From a checkpoint of a small transformer trained on Wikipedia.
Training: a variant of Adam for these matrices, 1034M tokens, 3945 steps.
MLP neurons of a small language model. Each row is named by its layer, matrix (gate and up: input weights) and neuron, and shows model dimensions 64-127. Each number is 200 + 30 x the weight over its row's rms, rounded and kept within 0 to 999. A neuron's up and down rows have the sign that makes its largest values positive.
Before each neuron's rows, "fires after" lists the tokens most often just before its 100 highest values on Wikipedia text that the model never trained on.

fires after: " was", ",", " and", " is", " be"
L5.gate395,199,194,246,222,237,156,196,206,176,174,166,231,220,210,222,237,249,214,228,173,187,165,210,181,199,198,228,229,203,210,183,212,105,185,210,189,171,180,231,216,236,226,228,208,227,223,233,199,217,163,178,197,206,227,128,173,163,172,231,150,218,167,191,192
L5.up395,245,157,232,147,149,260,200,196,195,221,190,216,155,204,168,200,274,153,218,276,184,220,184,257,198,207,211,168,193,215,184,193,185,192,172,171,193,214,210,184,176,228,210,213,210,195,225,243,195,165,210,174,180,200,132,174,223,175,197,161,197,198,190,245

fires after: " |", " 978", " 5", "C", " 0", " 1"
L5.gate250,203,262,155,171,235,196,177,213,231,142,250,190,165,224,192,191,170,171,209,191,193,265,210,142,145,195,159,269,253,177,221,202,213,170,143,190,212,242,226,171,237,160,230,189,254,223,179,204,185,160,214,230,205,198,226,205,229,155,219,169,155,213,242,223
L5.up250,255,251,175,197,214,199,218,224,173,245,173,168,243,217,189,181,188,217,171,209,188,286,130,272,254,217,199,199,195,210,182,171,208,211,196,182,243,251,198,295,252,219,174,190,170,182,192,216,238,153,172,189,233,224,252,237,143,274,226,143,179,160,230,218

fires after: " |", ";"
L5.gate50,196,195,195,150,185,188,165,186,162,185,264,196,204,190,191,138,179,185,188,196,164,208,223,181,165,242,187,231,189,110,178,213,132,175,203,202,183,168,160,253,265,224,233,244,202,201,203,241,230,147,236,211,170,176,223,193,211,200,207,225,186,207,196,202
L5.up50,159,248,227,157,209,217,224,232,178,186,203,202,192,218,171,164,198,164,227,205,159,201,201,179,212,147,245,211,237,209,164,233,208,186,195,169,162,221,170,213,160,233,202,227,191,173,229,175,182,180,200,178,199,236,201,202,202,166,216,171,214,224,188,237

fires after: ":", ",", "."
L5.gate1123,201,169,191,160,218,199,168,243,175,200,194,190,180,172,232,219,216,191,214,167,199,193,210,259,188,180,239,217,193,185,199,178,171,223,217,198,263,200,119,216,222,198,200,172,197,215,208,197,165,148,226,198,206,204,174,176,190,122,149,170,192,151,192,231
L5.up1123,243,198,262,174,201,220,240,180,192,249,181,216,226,227,164,199,244,157,221,204,184,261,204,211,208,175,91,186,200,231,233,170,213,208,205,191,208,188,197,227,228,216,156,191,262,228,226,164,180,182,201,254,170,172,277,271,201,177,205,168,187,218,230,139

fires after: " 3", " 4", " 2", " 1", " 10", " 7"
L5.gate1075,222,247,200,186,219,171,240,218,193,201,196,216,152,134,253,197,241,152,171,237,217,238,187,227,208,164,204,273,223,197,174,182,214,212,207,141,217,192,225,244,125,215,215,196,227,243,223,204,160,214,235,185,265,219,206,190,177,167,219,172,217,186,197,219
L5.up1075,204,218,204,225,193,247,190,228,192,153,198,216,186,160,191,134,165,213,192,179,245,173,227,178,237,204,183,217,196,263,182,201,191,206,174,190,197,190,202,186,189,201,225,226,255,221,196,216,219,212,222,178,183,193,208,177,235,226,177,181,213,159,167,189

fires after: " |", " (", " 3", " 1"
L5.gate47,208,221,153,143,172,183,171,161,181,193,182,161,169,212,181,225,196,165,202,228,225,224,194,152,136,186,198,221,181,161,200,202,185,167,173,172,178,216,241,268,227,144,217,227,182,230,177,196,163,191,200,251,181,155,195,171,243,173,173,166,195,217,193,172
L5.up47,202,190,203,245,185,166,259,170,153,225,195,173,197,200,183,211,191,249,175,191,154,201,176,226,191,207,225,178,260,205,185,229,196,190,156,219,162,241,184,232,209,184,185,156,179,228,199,269,155,170,236,183,158,200,202,228,179,211,175,192,153,204,196,187

fires after: ".", "-"
L5.gate1042,211,219,219,179,209,187,220,176,171,214,220,197,160,220,205,171,185,187,239,206,153,207,172,226,153,217,156,184,210,174,228,166,225,172,243,208,223,207,151,169,220,145,201,191,225,172,224,130,207,265,194,221,189,222,196,233,157,204,168,206,231,273,167,186
L5.up1042,209,191,237,203,232,135,185,246,209,146,231,244,198,162,194,255,188,183,167,213,265,157,203,190,173,166,207,236,199,214,232,219,226,183,168,194,168,195,260,195,235,198,195,216,207,209,213,163,254,228,220,201,231,222,166,172,181,238,141,157,209,195,212,177

fires after: " |", " ", " member"
L5.gate1081,194,167,166,197,192,181,177,191,176,168,210,182,174,188,209,171,127,202,182,205,201,192,205,185,197,199,155,183,225,189,196,194,203,204,214,167,160,197,181,288,198,214,258,236,160,251,170,173,174,208,215,239,211,212,184,214,220,184,214,230,196,206,166,182
L5.up1081,211,222,187,177,219,179,195,215,186,173,252,200,212,230,159,211,206,190,136,191,197,191,176,180,201,208,253,204,154,262,177,268,209,195,264,236,165,244,204,205,230,202,121,200,140,194,194,182,212,172,224,178,198,187,205,234,186,190,166,174,223,179,186,169

fires after: "\n", "|", "-"
L5.gate1156,232,220,215,213,197,202,220,269,202,196,192,202,140,197,125,178,192,157,245,251,260,177,200,243,236,203,201,177,244,228,193,188,163,173,229,163,248,154,216,155,175,170,176,177,147,242,153,199,177,159,177,234,206,193,178,209,202,177,181,195,183,200,205,182
L5.up1156,153,183,268,228,229,197,184,215,145,166,221,184,161,201,196,216,218,226,188,191,196,192,177,148,136,197,158,158,238,183,187,215,213,245,201,249,197,191,192,238,171,212,195,166,179,209,226,181,200,225,203,192,290,231,217,162,205,168,219,187,158,190,164,185

fires after: "\n"
L5.gate794,226,195,157,198,205,120,189,230,200,229,146,209,172,217,180,239,245,223,176,223,197,244,214,248,245,212,179,226,182,232,205,174,193,211,209,130,178,184,176,184,182,155,184,228,160,230,170,196,222,209,206,217,237,190,194,115,248,245,212,174,215,208,219,208
L5.up794,222,187,163,196,186,142,219,184,204,247,185,206,199,229,221,290,227,160,183,221,242,225,232,238,209,200,154,242,210,232,190,192,185,208,155,204,130,183,254,174,123,227,222,235,215,177,179,189,214,169,213,205,208,217,231,230,204,196,179,158,159,226,221,233

fires after: "\n", "|", " and", ":"
L5.gate318,192,183,178,180,203,222,178,206,225,222,209,160,189,209,186,167,189,157,207,208,221,173,186,195,168,204,229,202,218,203,241,256,134,186,215,206,262,226,248,162,226,202,222,163,207,181,254,156,223,186,204,188,228,181,186,201,179,211,165,192,173,231,240,223
L5.up318,202,190,188,180,211,207,191,182,191,165,206,233,213,185,161,221,180,213,156,195,181,214,191,209,164,224,185,127,207,225,228,210,196,164,222,194,222,209,187,208,225,236,224,180,174,195,171,201,280,179,222,183,237,234,252,199,213,182,239,139,180,190,170,159

fires after: "\n", ")"
L5.gate296,229,197,191,279,176,153,188,161,194,177,212,224,167,222,203,214,209,160,200,164,203,142,196,192,195,259,146,218,209,204,207,231,203,245,222,187,245,253,182,185,187,183,197,158,161,192,225,184,123,186,130,171,169,187,205,179,191,213,209,222,156,186,196,164
L5.up296,227,168,226,189,207,221,185,139,222,224,201,215,106,160,180,207,151,226,211,211,197,154,200,252,210,193,178,241,225,180,185,187,189,198,190,175,193,242,220,223,209,203,207,196,159,239,184,257,166,210,215,245,248,207,232,194,185,202,235,211,123,154,199,179

fires after: "|", "-"
L5.gate78,228,191,232,176,193,200,169,227,213,189,224,173,198,174,226,196,253,200,184,234,200,183,170,182,163,173,205,192,163,222,214,188,216,218,217,180,217,210,226,228,173,157,189,204,147,231,171,226,252,268,227,181,251,219,188,205,147,154,190,187,189,203,241,187
L5.up78,257,178,259,160,266,191,174,150,233,189,232,187,188,164,221,154,216,230,163,219,228,204,244,239,212,214,239,285,221,247,197,190,236,203,240,208,188,189,228,204,172,258,148,236,187,210,198,183,260,217,163,249,250,178,168,186,126,247,159,199,193,117,203,242

fires after: " |", "\n", " "
L5.gate1053,188,186,196,162,137,191,204,224,117,203,216,215,172,161,205,203,145,216,227,154,169,169,248,168,226,221,176,169,158,222,182,173,166,228,270,204,174,204,246,220,202,183,205,179,208,216,209,193,157,171,221,215,230,203,155,125,173,225,170,188,211,250,231,189
L5.up1053,213,210,173,231,274,201,190,199,191,191,219,203,146,237,184,213,190,186,211,195,178,116,261,185,209,205,170,213,138,208,209,229,203,159,199,222,192,149,196,180,297,206,197,181,230,206,174,203,187,217,196,221,158,176,236,192,183,180,181,222,200,199,254,188

fires after: " (", ",", "|"
L5.gate655,208,149,153,178,204,200,230,183,244,144,224,199,199,157,244,218,230,187,193,164,170,150,202,228,140,173,201,187,234,199,228,222,143,176,226,251,252,183,214,161,236,204,173,189,174,212,203,171,153,220,151,170,249,229,204,192,198,202,197,187,127,228,209,167
L5.up655,232,156,239,144,186,214,206,166,226,209,204,179,205,170,192,175,250,207,219,186,187,202,149,268,219,169,196,173,154,233,190,206,214,189,206,187,170,200,182,162,158,217,185,271,231,247,207,203,232,187,185,248,220,196,213,198,198,173,204,183,186,165,232,246

fires after: " |", "|", " ("
L5.gate640,198,202,186,211,230,224,185,187,201,192,182,172,199,184,232,205,209,183,220,165,160,224,170,216,179,235,177,205,198,199,238,193,193,170,237,169,204,206,247,209,199,163,170,146,204,196,209,165,242,168,206,179,221,227,213,188,216,166,249,187,181,209,204,179
L5.up640,256,206,160,176,169,220,179,181,169,196,197,202,232,198,275,212,181,241,159,153,194,164,188,184,197,194,208,212,205,206,245,225,195,191,260,199,201,176,200,224,234,186,246,138,117,172,162,226,214,214,166,229,235,148,251,251,137,198,163,206,201,265,217,210

fires after: " |", "|", " (", ";", "\n"
L5.gate463,157,209,213,211,182,146,162,199,202,239,284,204,198,132,207,176,199,166,219,243,252,185,159,238,247,176,204,206,179,189,175,169,228,260,190,159,206,235,185,196,158,180,158,208,230,183,155,162,196,209,220,222,208,199,195,248,152,205,165,135,217,196,223,222
L5.up463,253,195,202,192,244,175,235,233,208,147,189,164,226,182,215,247,226,234,169,216,230,214,189,173,157,176,197,185,186,237,195,196,222,225,208,204,184,192,213,165,216,229,236,195,137,215,210,214,147,165,240,216,179,194,185,231,194,164,166,187,163,163,180,184

fires after: "\n", "=="
L5.gate1170,194,205,228,257,183,176,188,176,233,246,179,154,197,219,232,238,237,125,160,215,236,190,216,204,270,210,260,180,229,170,223,222,265,226,212,170,216,208,220,206,214,209,183,206,177,180,187,223,114,148,143,172,200,217,214,207,211,186,206,209,195,216,217,169
L5.up1170,167,172,235,223,205,213,166,205,182,242,234,180,213,269,180,151,232,229,213,229,237,252,186,156,268,180,208,183,206,167,172,233,147,200,189,153,228,183,180,181,190,178,184,124,160,198,186,224,234,183,175,241,236,171,244,194,166,190,181,198,196,202,202,208

fires after: "\n", " ", "=="
L5.gate434,199,234,176,246,226,229,208,179,153,215,222,213,188,203,197,182,220,226,210,231,173,178,230,219,222,219,127,201,174,219,216,195,156,221,257,267,110,209,200,249,196,171,211,178,192,163,266,199,165,227,223,184,221,167,209,230,203,153,224,180,212,224,231,202
L5.up434,223,227,250,201,170,150,177,216,213,157,224,201,231,240,228,168,223,192,243,182,231,222,214,165,217,183,215,186,205,229,226,181,185,181,196,194,246,210,240,225,222,171,202,217,217,193,230,183,164,214,163,186,134,211,203,196,190,206,182,193,193,192,202,229

fires after: "\n", " T", "mathrm", " non"
L5.gate863,197,220,192,259,199,163,218,186,185,226,207,219,202,123,179,242,156,245,186,190,154,213,175,195,221,229,204,218,179,203,172,195,184,209,194,200,160,209,245,223,166,201,183,195,185,162,210,198,226,216,161,200,184,276,178,250,165,210,189,218,144,156,205,180
L5.up863,231,175,250,176,188,221,198,150,265,217,150,213,213,197,212,146,206,157,194,150,196,147,181,170,179,203,208,179,176,208,221,150,194,183,179,216,204,243,212,188,191,221,218,170,164,216,200,230,191,202,132,202,169,242,190,182,186,224,182,166,211,180,252,178

fires after: "\n", " was", " is"
L5.gate427,218,220,194,214,201,172,224,233,165,209,202,243,127,178,169,190,210,204,182,228,198,171,202,225,195,238,208,197,224,199,166,189,172,227,228,179,189,195,210,222,156,166,130,222,205,157,168,225,234,162,235,192,219,210,136,179,195,195,181,188,170,236,171,153
L5.up427,224,192,202,189,177,193,206,197,171,203,168,212,147,217,210,204,143,150,223,191,204,215,192,239,159,161,204,183,139,230,167,175,268,206,178,202,212,224,178,126,165,198,200,173,189,244,202,187,228,138,198,244,191,213,201,145,193,238,210,182,199,189,209,207

fires after: " the", " a", " The", "'s", " his"
L5.gate950,176,212,226,201,201,199,174,201,261,166,183,245,196,206,265,258,216,177,255,122,190,169,185,236,237,192,216,216,213,221,231,207,166,184,191,237,191,220,219,193,221,223,240,222,222,186,253,268,215,190,216,167,191,199,229,240,207,206,184,213,213,143,198,159
L5.up950,180,242,230,235,253,160,197,241,231,177,171,189,171,218,181,202,114,226,199,199,204,213,197,144,214,214,264,209,106,160,275,197,188,162,235,147,220,184,221,223,183,192,185,199,252,213,273,191,204,169,178,218,179,230,214,224,148,210,154,224,232,201,221,176

fires after: " his", "'s", " His", " their", " first", " her"
L5.gate279,182,214,173,200,207,171,185,220,182,148,249,215,193,168,173,227,148,185,184,143,213,182,167,258,179,213,238,226,227,180,147,208,228,133,214,237,216,195,167,234,214,161,143,176,245,186,172,182,185,235,197,147,218,219,231,254,146,200,129,204,188,213,216,138
L5.up279,187,231,216,222,231,188,210,217,186,197,202,159,190,152,222,231,182,200,203,165,196,141,164,192,191,205,213,205,191,218,190,257,222,162,257,186,210,237,218,244,229,166,146,184,195,195,229,198,220,228,160,220,143,221,171,171,228,232,228,236,219,194,245,131

fires after: "-", " (", ":", "\n", " \""
L5.gate135,219,204,194,199,147,202,210,227,191,246,217,209,196,158,182,160,242,199,167,198,198,197,177,161,217,164,184,199,184,216,239,205,180,198,201,220,166,223,186,157,197,174,194,194,202,222,211,229,204,187,215,194,190,203,234,216,168,205,221,192,205,205,201,207
L5.up135,133,198,200,191,203,179,205,208,205,238,175,242,247,151,238,234,172,193,174,180,163,187,235,226,245,183,183,194,218,205,122,211,226,222,210,207,146,194,177,188,192,194,198,184,196,156,151,208,249,227,198,158,153,252,221,219,171,215,242,200,245,199,184,178

fires after: "\n"
L5.gate554,209,169,191,227,198,211,148,213,191,154,164,237,229,172,198,298,216,232,219,254,219,245,192,205,203,218,182,293,190,202,206,167,168,243,204,272,198,216,212,165,222,192,218,217,254,182,233,169,201,262,236,192,199,196,180,213,144,213,127,189,177,178,247,159
L5.up554,166,174,210,255,123,229,204,217,175,139,182,143,225,261,172,181,283,147,201,201,254,196,226,243,172,189,221,219,186,171,228,201,196,222,210,170,170,198,175,226,246,154,243,231,288,193,241,230,162,201,189,248,201,211,186,229,222,189,188,194,229,215,213,209

fires after: " was", " can", " is", " to", " were"
L5.gate589,182,183,189,257,169,217,280,192,202,226,211,233,213,194,207,240,206,149,236,176,212,150,190,154,154,223,214,205,221,192,185,243,158,196,213,211,212,252,192,210,201,206,228,195,214,190,225,125,154,182,159,222,183,234,186,192,207,187,212,194,239,125,213,236
L5.up589,173,185,196,205,187,301,212,131,216,222,136,227,204,196,224,162,219,218,175,206,268,229,189,188,221,193,171,210,204,171,211,147,225,184,189,177,172,145,179,183,214,235,253,155,184,231,266,255,187,224,210,167,216,174,182,281,205,205,174,211,197,220,210,219

fires after: " |", "|---|---|---|---|---|---|", "\n"
L5.gate138,184,253,169,231,240,167,190,168,207,157,212,180,242,170,184,130,119,268,187,229,231,184,257,218,211,285,189,209,171,132,190,156,171,237,217,184,220,152,145,150,192,186,224,221,236,192,196,149,246,238,156,229,205,192,290,164,185,251,190,213,207,193,227,202
L5.up138,153,178,177,225,229,186,169,179,214,273,241,222,186,182,209,175,196,207,193,171,162,239,220,166,268,168,238,182,233,153,279,213,259,187,184,175,165,230,188,252,172,161,263,204,179,223,206,189,232,184,228,220,194,203,258,206,212,208,225,196,236,259,226,223

fires after: " |", " "
L5.gate933,216,218,218,240,187,245,240,168,184,169,173,150,218,228,135,185,190,155,207,135,183,213,195,188,266,159,196,150,188,192,164,219,196,230,266,216,217,180,197,215,217,191,162,154,189,172,224,188,164,244,209,208,218,251,196,196,192,239,254,158,179,242,168,174
L5.up933,195,222,222,207,233,202,203,188,141,192,211,254,246,184,136,184,232,163,212,243,218,194,190,191,173,214,177,159,202,202,204,229,177,250,210,227,228,219,187,213,206,178,212,189,203,167,212,146,251,184,116,181,202,175,227,259,225,221,210,180,181,180,206,142

fires after: "–", " League", "-"
L5.gate392,233,194,226,186,188,206,237,177,219,202,196,192,193,164,221,226,150,240,200,199,174,194,220,248,227,194,236,214,231,246,264,176,184,233,262,173,150,201,194,171,235,215,204,162,167,197,246,209,241,243,205,229,238,212,188,182,150,257,200,176,168,195,228,207
L5.up392,191,183,259,142,188,182,155,219,225,220,209,133,184,170,123,216,120,263,178,192,197,182,198,182,199,210,216,169,177,206,229,212,174,243,176,200,166,232,190,168,236,218,218,165,222,224,231,164,242,236,201,231,175,202,184,208,143,218,156,192,194,209,190,198

fires after: ",", ".", " that", "\n"
L5.gate888,235,179,213,222,225,133,261,266,196,206,191,175,200,260,247,142,167,175,251,154,231,206,175,167,249,171,229,149,206,229,202,159,187,150,244,218,228,260,228,162,238,206,183,186,223,242,181,217,183,162,161,149,186,197,146,157,240,203,196,197,198,144,182,208
L5.up888,184,200,212,172,235,231,191,201,247,246,226,218,200,197,207,196,191,150,268,168,220,223,223,166,206,233,219,159,170,179,220,180,187,155,213,205,167,214,185,230,157,249,205,184,174,177,194,191,177,186,196,195,159,224,214,220,189,234,218,163,227,206,156,238

fires after: "-", "|", " (", "(", "–"
L5.gate728,238,211,193,251,202,202,175,198,203,196,224,219,196,148,237,191,165,243,243,238,254,140,252,215,248,213,237,186,177,162,228,144,219,202,232,195,159,154,252,180,176,147,186,205,190,134,217,137,212,246,186,218,185,211,260,216,205,112,118,200,178,198,168,190
L5.up728,154,172,220,151,185,250,221,192,254,183,219,117,168,233,179,129,192,220,191,260,197,188,251,228,264,204,224,164,160,179,245,201,201,194,213,220,257,215,213,212,199,165,146,142,158,225,234,147,219,227,187,167,205,194,175,187,194,281,233,204,187,213,212,210

fires after: "\n"
L5.gate837,220,222,219,158,223,181,177,215,205,195,221,206,126,237,160,226,204,246,149,191,220,204,222,187,184,217,148,163,221,212,255,150,204,230,211,208,180,218,210,208,211,188,192,223,245,178,229,108,167,230,232,188,238,190,208,207,178,160,163,203,151,258,167,169
L5.up837,226,185,251,227,213,249,187,180,184,191,195,178,211,224,175,100,176,173,230,176,193,229,222,192,227,186,203,229,242,177,198,226,157,212,254,245,227,192,208,245,151,165,182,231,228,189,209,199,189,221,192,181,158,200,187,237,127,209,235,216,188,196,211,199

fires after: ",", "7"
L5.gate1015,205,145,213,178,196,186,211,212,186,223,190,246,223,185,152,200,210,177,148,177,173,156,179,198,202,242,223,175,227,172,245,187,199,233,214,191,195,183,230,171,278,209,235,160,177,179,289,219,223,173,168,237,194,221,220,196,167,202,176,227,141,193,213,162
L5.up1015,253,224,221,145,186,229,198,180,184,279,217,207,199,196,235,248,165,178,214,161,137,196,153,179,173,273,189,187,197,260,185,186,263,185,198,202,217,201,200,213,198,247,200,128,243,200,202,200,184,189,194,221,207,161,202,190,168,227,214,126,133,154,194,192

fires after: " the", "|", "-", " |", "\n"
L5.gate1149,193,231,225,168,265,163,176,200,174,180,203,242,188,267,206,231,196,220,233,202,180,159,256,185,218,241,177,230,186,190,180,194,202,199,237,199,209,191,235,182,227,135,213,187,219,189,218,200,230,183,208,235,195,175,202,229,167,156,182,184,239,228,237,206
L5.up1149,213,237,150,222,190,217,196,181,118,212,176,196,261,179,178,200,206,197,233,139,201,186,184,173,225,194,210,224,213,235,242,196,218,255,287,148,166,196,161,210,196,174,205,186,194,163,143,199,268,222,150,219,222,192,215,236,192,268,221,195,140,200,212,197

fires after: " |", " (", " OCLC", " +", " of", ";"
L5.gate784,180,157,175,209,184,204,211,174,180,210,220,175,168,205,207,152,142,216,143,121,182,196,217,177,201,200,204,232,162,219,185,164,176,226,181,200,158,211,256,196,207,221,165,204,201,120,222,224,128,235,228,211,256,238,171,177,180,183,225,216,225,191,249,202
L5.up784,206,270,174,201,277,171,240,171,214,235,181,249,263,227,183,170,156,214,225,185,105,240,179,228,168,228,172,172,236,174,180,268,196,181,195,180,195,237,203,221,177,139,207,145,202,188,152,226,180,185,181,209,176,171,202,178,172,143,231,234,205,273,245,193

fires after: " |", " +", ".", "|", ":"
L5.gate430,180,214,231,190,232,258,140,202,219,220,162,230,212,211,187,200,196,216,210,185,153,207,179,205,196,185,196,244,198,219,202,163,198,184,189,202,226,244,219,207,206,199,236,215,231,231,173,148,234,187,145,224,160,211,214,192,147,163,173,142,227,217,256,197
L5.up430,140,224,197,177,220,263,161,196,216,185,192,200,205,231,180,206,198,269,147,210,200,188,201,190,220,183,185,275,148,242,190,132,199,191,207,225,195,181,203,217,201,169,167,221,192,210,230,193,229,223,136,249,218,184,219,294,216,214,233,160,187,184,222,217

fires after: " |", "%"
L5.gate684,158,230,178,168,171,212,190,196,186,181,135,175,148,255,205,246,221,209,232,252,152,199,159,163,182,235,191,185,197,177,161,197,156,215,214,222,199,173,206,222,245,240,247,203,208,151,217,185,215,240,263,229,195,243,156,186,202,212,179,219,206,193,211,209
L5.up684,172,257,164,174,202,204,178,188,238,202,181,208,223,185,198,238,194,189,280,153,206,195,188,210,204,195,144,172,182,207,207,183,151,200,211,223,171,185,191,188,172,154,211,144,220,151,208,218,220,162,197,227,230,156,221,229,189,144,169,173,223,192,238,185

fires after: " the", "The", " his", "Early", " The", " Personal"
L5.gate796,216,247,209,167,227,203,225,202,177,231,199,186,205,188,197,189,191,160,225,182,201,187,141,213,179,137,187,204,207,245,164,171,179,216,212,188,229,248,267,167,193,174,153,241,224,240,208,169,182,202,179,234,212,228,227,164,178,200,200,209,202,220,270,181
L5.up796,228,205,219,207,200,255,227,183,205,128,192,197,226,169,180,258,168,158,198,183,163,170,144,230,210,190,218,167,232,198,170,132,234,169,220,247,222,217,181,173,230,207,182,193,207,166,140,190,193,228,149,181,204,194,131,182,214,200,153,164,196,183,212,196

fires after: " |", " (", " +", " ISBN", "|", "-"
L5.gate357,216,223,207,172,188,201,170,189,213,216,215,217,212,209,171,205,180,185,173,188,208,177,175,235,202,127,227,208,191,262,248,188,159,235,178,207,220,183,196,207,190,201,171,165,205,164,198,197,266,183,175,216,199,224,259,200,165,232,188,221,112,226,198,163
L5.up357,143,197,179,171,160,182,221,137,216,211,205,241,223,207,176,131,157,189,196,198,180,201,238,239,169,152,152,221,195,152,206,220,223,207,241,204,212,199,245,171,174,214,163,206,173,207,153,202,192,190,158,205,184,247,278,216,236,127,184,235,200,215,201,233

fires after: " |", " 2"
L5.gate1048,214,194,203,220,212,244,276,229,195,192,149,185,201,197,179,179,244,210,241,210,236,199,200,205,229,169,154,159,145,147,131,218,235,208,199,232,230,212,208,214,232,222,200,201,259,183,164,228,209,190,160,188,204,206,198,215,215,194,211,239,194,199,189,169
L5.up1048,226,189,148,258,185,201,221,132,239,185,196,183,244,181,218,171,174,193,228,202,238,195,227,175,184,237,201,164,164,184,190,182,157,203,252,185,198,195,160,208,222,167,147,168,165,118,214,152,170,198,214,192,156,178,216,221,187,212,191,187,207,185,182,226

fires after: " |", ";"
L5.gate1172,186,189,223,199,191,190,229,206,203,193,206,170,240,177,252,169,168,215,233,194,190,172,235,174,241,134,214,183,172,276,177,202,181,193,129,141,197,215,182,174,200,203,217,227,225,149,247,198,177,246,193,178,235,197,205,160,209,169,201,168,196,190,209,203
L5.up1172,195,183,238,181,235,250,218,160,211,223,194,183,217,230,176,164,226,151,196,167,236,203,216,229,166,154,175,195,183,199,218,185,216,211,216,191,221,182,155,216,253,210,139,177,192,259,180,176,223,189,204,225,168,238,175,165,183,139,185,176,219,215,186,272

fires after: " |", " he", "-", " H"
L5.gate139,147,242,212,195,204,173,197,217,176,210,220,193,171,250,187,219,169,194,230,202,163,115,224,210,202,152,237,214,189,205,148,168,220,205,139,215,182,221,207,199,168,234,174,205,188,204,228,180,215,190,207,170,145,214,162,158,214,226,179,222,213,213,140,212
L5.up139,197,227,247,197,235,240,216,253,174,239,268,168,206,190,143,151,240,153,159,244,195,169,227,178,253,256,171,176,213,142,147,223,198,115,264,219,183,258,162,166,196,233,156,153,179,185,173,171,164,150,222,224,172,227,166,190,214,189,194,233,252,173,205,247

fires after: " |", "|", "-"
L5.gate885,166,178,206,170,205,192,170,194,191,188,244,214,222,207,198,159,178,244,182,210,197,221,214,200,192,195,178,225,201,205,290,202,221,168,185,210,185,206,207,201,132,177,192,221,155,204,224,165,222,275,131,227,243,259,206,209,140,186,182,143,248,218,195,213
L5.up885,235,232,204,211,203,218,200,226,184,247,177,174,160,185,195,240,138,179,209,181,189,140,200,171,194,209,151,205,162,202,246,178,205,187,189,205,196,156,183,182,233,239,173,186,214,204,239,165,198,189,189,195,205,192,197,253,172,210,193,189,217,193,213,202

fires after: ",", ".", " and", " but", ";"
L5.gate41,208,170,224,218,218,174,249,208,178,197,241,207,226,227,144,209,230,222,227,237,103,202,190,221,233,200,223,245,199,198,208,228,169,165,234,219,162,201,201,156,238,157,175,239,175,180,225,190,208,169,144,156,192,210,239,172,140,144,195,177,222,221,184,191
L5.up41,226,168,227,181,199,216,255,233,225,181,213,166,191,217,204,203,196,174,231,196,188,209,206,219,150,189,234,164,178,183,243,211,127,167,239,206,159,203,160,229,198,205,186,236,156,189,211,199,244,169,223,186,146,189,182,201,219,170,205,191,296,166,213,288

fires after: " the", " (", " The", " |", " a"
L5.gate688,200,191,203,172,195,178,197,245,165,209,188,230,202,285,243,191,152,187,186,120,235,197,206,176,126,193,189,200,216,181,209,172,190,226,211,183,210,242,209,181,227,175,153,152,226,208,192,211,214,171,177,248,161,189,168,193,199,217,192,196,215,178,216,166
L5.up688,208,154,193,260,214,171,205,159,194,183,135,185,224,182,203,220,167,272,261,248,205,199,163,186,202,164,222,171,205,160,248,161,210,270,226,185,172,231,183,176,203,165,230,159,181,185,154,144,153,190,179,193,243,206,186,180,188,275,193,174,173,222,251,150